config = dict(
    n_layer=13,
    d_model=512,
    n_head=4,
    n_kv_head=2,
    head_dim=128,
    d_mlp=2048,
    vocab_size=22627,
    activation='squared_relu',
    norm='rmsnorm',
    norm_place='pre',
    norm_eps=1e-05,
    positions='rope',
    rope_base=10000.0,
    rope_fraction=1.0,
    qk_norm=True,
    attn_scale=0.0888,
    bias='none',
    tie_embeddings=False,
    parallel_block=False,
    extras=['capped logits'],
    init='normal',
    init_std_qkv=0.0271,
    init_std_o=0.0,
    init_std_up=0.0271,
    init_std_down=0.0,
    optimizer='muon_variant',
    lr=0.012,
    lr_mult_qkv=0.5,
    lr_mult_o=0.643,
    beta1=0.95,
    lr_head=0.0069,
    grad_clip=1.0,
    warmup_steps=57,
    schedule='wsd',
    decay_fraction=0.778,
    decay_shape='sqrt',
    final_lr_fraction=0.0,
    batch_tokens=131072,
    seq_len=512,
    doc_mask=True,
    train_tokens=1396000000,
    steps=10651,
    dataset='wikipedia_en',
)
MLP neurons of a small language model. Each row is named by its layer, matrix (up: input weights) and neuron, and shows model dimensions 373-500. Each number is 128 + 32 x the weight over its row's rms, rounded and kept within 0 to 255.
Before each neuron's rows is what it responds to, as a language model described it from the Wikipedia text at the highest values.

Description: First and negation words
L8.up1537 [159  76  84 119  85  71 152 168  96 130 156 114 168  72 136 130 107 168  80 107 139 134 152 159 172  84 151 117 132 159  93 179  71 174 115 110 146  93  77 191 160 124 118 171 153 153 134  83 147 147 103 155 117 118 182 155 110 108 137  62  93 132  75 119 136 172 182 109 177 113 151 114 173 135 134  94 172 156 114  99 166 133  84 113 142 135 101 176 173  95  91  97 164 113 158 102  88 120  96 137  64 106  91 104 153 131 124 135 135 109 103 123 114 162 147 161  91 116  86  69 134  96 132 107  85 144 164 114]

Description: Sports results terminology
L8.up213 [ 75 111 151 121 151 150 146 127  63 118 107 132 130 112  98  99  78 142 150 137 149 108 133 163 173 157 153 149 161 159  80 114 198 163  93 141 103  33 102 123 183 118 156 149 145 122 130 139 160 135 119 124 132  81  79 146 141 179 114 161 132 161 163 183  88 144 117 146 106 185 130 104  73 107 119 148 102 149 169 111 145 160  68 132 125  75 155 119 162 110 138  89 101  87  94 140 171 166 156 110 143 140 102 119 161 166 165 140 159 150 153 156 183 103 102 192  93 110 180 154 121 109 134 150  60 195  88 122]

Description: Article section-heading words
L3.up1376 [110 150 117 116 118 118  64  94 174 124 150  95 123 139 137  95 119 133 152 151 109 151 174 172 179 123 129  79 137 157 107 164 154 129 199 177 108 166 147 131 112 179 142 191 172 120 133 134 136 185 195 143 118 129 126 162  98 127 144 150 137 196 110  56 112 165 100 117  96 168 122 108 149 102 114 149  99 130 115 152 112  53 133  72 198 138 109 143  98  86 145 174  37 154 118 105 177  94 162 101 117 139 119  75 143 117 115  73 133 158 121  65  86 101 144 133 136  53 153 156 107 104 119  93 159 110 141 170]

Description: Mid-word subword fragments
L9.up376 [110 158 118 100 116 108 134 118 177  85 161 123 175  96  90  96 118 222 113  75 181 139 117  83 132 116 126 107 209 142  79 111 160 103 139 119 125 110 115 156  76 125  74 162 163 100 101 116 167 150 102  91 132 127 115  76 110 112 133  73 174 157 212 136 125  69 129 172 157 147 157 135 147 136 127  89 133 127 124  82 105  78 125  75 158  90 163 146  98 130 113  83  83 144 146 169 106 173  42 140 118  86 122  76 108  98 163 182 129  99 101 152 117 143 176  90 129  65 148 118 120 137  98 155  80 149 115 135]

Description: Noun phrase openers
L9.up859 [170 133 143  75  86 159 125 195 122 141 123 143 135 193 113 147  99 133 136  97 127 110 113 146 105 136 113 165 100 130 145 122 127  87  90 158 173  91 134 107 143 102 127 107 150 119  99 160  92 116 179 122 141  83 188 129 174 162 105 110  96 155  95 118 106  81 124 173 144 167  80 121 121 112 148 114 167  89 129  83 121 155 115 157 108  49 135 140 162 132 105 163 124 121 149  64  75 114 185 141  53 178 102 108 144 123  86 143 165 128 178 173 101 157 110 142 100 161 115 120 114 170 144 149 103  97 122  98]

Description: Ordinal position adjectives
L3.up551 [114 127 180 148  97 181 135 162 132  82 171 115 128 104 151 136  83 126 135 136 128 160  83 179 107 153 111 145 102 153  96  99 119 159 150 113 159 131  70 158 142 169 130 160 160 167 117 144  90 114 144 164 131 102 168  86 129 163 143  84 112 122  88 132 133 107 158 134 149 103 115 154 149 134 150 121 159 108 127 188 126  99 128  86 160 137 153 121  94 180  83 141 133 139 155 130  93 156 195 162 131 109 102  94 131 125  67 154 170 163 154 133 130 158  92 129 115 138 126 134 119 130 114  91 179  87 116 128]

Description: Predicate head after subject
L9.up1072 [141 177  98 135 129 119 122 185 130 171  89 107 153 160 115 153 129  84 182 128 155 167 141 102 136  69 120 105 182 107 154 164 133 165 144 115  96 123 109 173 125 172 113 122 101 125 127 167 121 127 155 125 105 129  88 131 121 149 116 204 103 157 196 126 174 118 143 172 137 141 108 132 138 142  38 145 182 151 161 206 119 134 143 100  49 173  62 133 133 106 124 138 117 158 126 151 100  89  89 108 129 130  93 150 158 128 152 201 132  95 110  85 143 152 150 140 134 129 115 124 109 160 113 150  92 194 108  95]

Description: Complement-taking prepositions
L3.up908 [175  97 125 115 123 119  50 146 124 161 144 110  58  94 127 146 101 178 153 140 150 147 101 127 105 110 165  87 153 162 161 152  93 131 125 141 127 119 116 165 102 174 147 146 108 124 115 246 148 141 127 102 106 105 106  88 143 114 141  90 184 151  83 123  99 135 199 111  90 107 148 173 111 150 120  84 165  80 135 120 132 101 114 117 160  81 129 124 120 173  99 132 133 108 134 114 107 151 114 111 108 144  71 128 105 181 106 152 115  55 146 115 147 153 156 106 155  86 127 110 115 148 160  81 142 130 112 151]

Description: Tokens inside titles
L9.up826 [116 165 134  68 119  91  49 183  96  80 124 129 131 115 180 122  97 164 181 119 107  85  71 102 128 195 137 101 117 102 125 144  87  90 125  87 139 161 178 142 127 130 124 139 132  63 130 181 128 190  68 151 148 110 162 102 127 161 123 118 131  65 117 166 140 169  92 171 110 162 126 108  99 180 151 144 194 147 123 124 141 150 152 158 100  85  64 161 143 111 138 146 184 110 106 161  84 121 157 178 145  95 117 136  97 127  73  93 125 125 204 108 133 168 131 169  85 137 138 153 176 133 162 147 108 102 109 134]

Description: Initials and name fragments
L3.up767 [192 151 102 116 137 162 130 128  98 170 150 117 153 114 158 128 152 167 108 139 160 150 157  84  92 117  77 116 112  97 101 162 140 134 165  34 161  62 122 132 196 174 128 129 175 128 160 109 102 197 125  59 133 142  72  89 117 162  94 157 133  98 174 173 131 111 165 107  85 156 192 109 125  88 164 171 100 125  86  59 159 151 142 162 142 118 128 114 117 102  72 129 118 169 158 113 119 153 149 139 184  84 100  72 131  88  96 127 100 152 122  55 179 147 121  84 138 113 117  87 133 102 110 128  92 148  86 141]

Description: Wiki section-heading words
L8.up1157 [ 55 138  86 113 185 103  81 134 157 143 154  94 105 113  97 144 147 216 141 134 145  80 210 183  64 162 118 139 176 119 125 109 159 150  70  85 139 109 140 103 165 107 102 149 130 174 174 195 116 194 124 138 109 203  94 160 161 140 150  71 147 128 191 138 141 118 132  78 110  83 160 133 143  97 188 146 146 163 167 162 177 141 117 165 188 120 116  86 161 124 115 131 109 130 148 130 119 117 150 173  99  91 131 121  99  77 153  70 113  88 174 103 200 133 121 162 100  78 157 134 154 126 136 108 131 107 123 146]

Description: Name-completing nouns and word pieces
L3.up1829 [ 65  85  60 116 158 122  95 135 109 131 175  64 176 117  80 155  88 113 119  91  99 106  79 183 165  65 107 108 171 115  90 168  71  98 133 183 139  72  89 144 104 104 149 134 139 105 115 203 143 159 122 124 119 160  75 134 130 173 117 164 162 204 194  83 146 160 152 112 139 149 130 118 139 102 153 130 133 105 143 145 138 124 106  71 121 103 152 146 156 115 152  96 166 148 121 113 122 156 131  48 132 127  84 142 112 140  73 176  96 120 189 142 189 139  54 120 151 148 139 120 160 155 116 115  90 175 102 126]

Description: Mid-word fragments
L3.up798 [132 109 101 154 121 115 117 144 108  61 112 129 186 107 111  79  62 152 120 134 148  75 141 147 151 119 122 134 130 122 170 148 154 173 141  52 148  96 108 155 110 121 181 113 125 120  82 129 123 132 138 176 159 224  62 141 155 135 136 161 154 110 151 147 130 111 135 111 166 140 143 170 109 153 103 143 129  68 109 143 160 136  96  91 131 116 148 122 137 147 177 200 130  90 197 190 127  78 122 118 119  67 110 106 153 170 145  71  90 112 131 126 127 204  91 127 182 133 111 177 144 157 144 222 167 129 139  98]

Description: Mid-word foreign name pieces
L9.up621 [188 148 160 178 144 154 117  63 141  91 186 122 129 163 140 124 145  82 102 155 144  73 106 155 114 144 109 146 177 181 132 128  68 153 125 112  72  95 170 148 179 108 135 112 122 192  81 102  78  93 191 123 100 153 180 119  79 124 138 137 136 145 115  78  99 132 130 133 103 173 134 150  89 112  69 100 154 127 170 114  84 130  71 144 211  92 149 157 184 118  85 160 118  92 147 130 156 134 169  78 128  80  69 135  87 133 129  30 121 124 132 135  82 153 104 127 162  59 142 158 116 142 137 142 180  91 154 143]

Description: Capital E word-starts
L8.up483 [ 91 109  95 170 124 102  90 112 152 143  80  94 107 129  95 182 172 146 169 163 149 116 132  74 139 133 161 140  93 182 123 118 137 121 161 133 117 155 146 191 122 136 139 129 112 155 113 125  54 127 170  83 135 147 137 156  78 146 105 141 102 178 175 171  64 128 164 140 134 126 132 194 143 173  58 196 125 125 118  93 186 111 144 105 111 132 163 153 158  78 104 137 120 136 118 152  91 150 171  87 136 145  65 107 105 116 100 137 136 158 160 205 148 117 114  95 140 113 128 136  29 140 183 123 190 135 105 235]

Description: Material/instrument prepositions
L8.up1557 [118 119  87  73 164 149 150 114 133 141  98 153 150 165 158 185  81 103 111  64 179 161 153 111 151 117 147 147 110 163  90 153  98 162 144  65 174 145 137 150 123 136  99 170 155 116 112 134 148 111 121 122 184 135 191  88 184  94 104 104 141 109  92 130  89  38 141 159 117 143 105 138 182 148 121 121  40 106 100 130 190 128  98 148 114 123  94 143 126 157 169 121 123 148  71 166 124 130 159 139 106 128  98  97 126 113 157 130 193  80 112 181 117 127 168 126 157 139 160 111 143 143 134 144  99 185 135 158]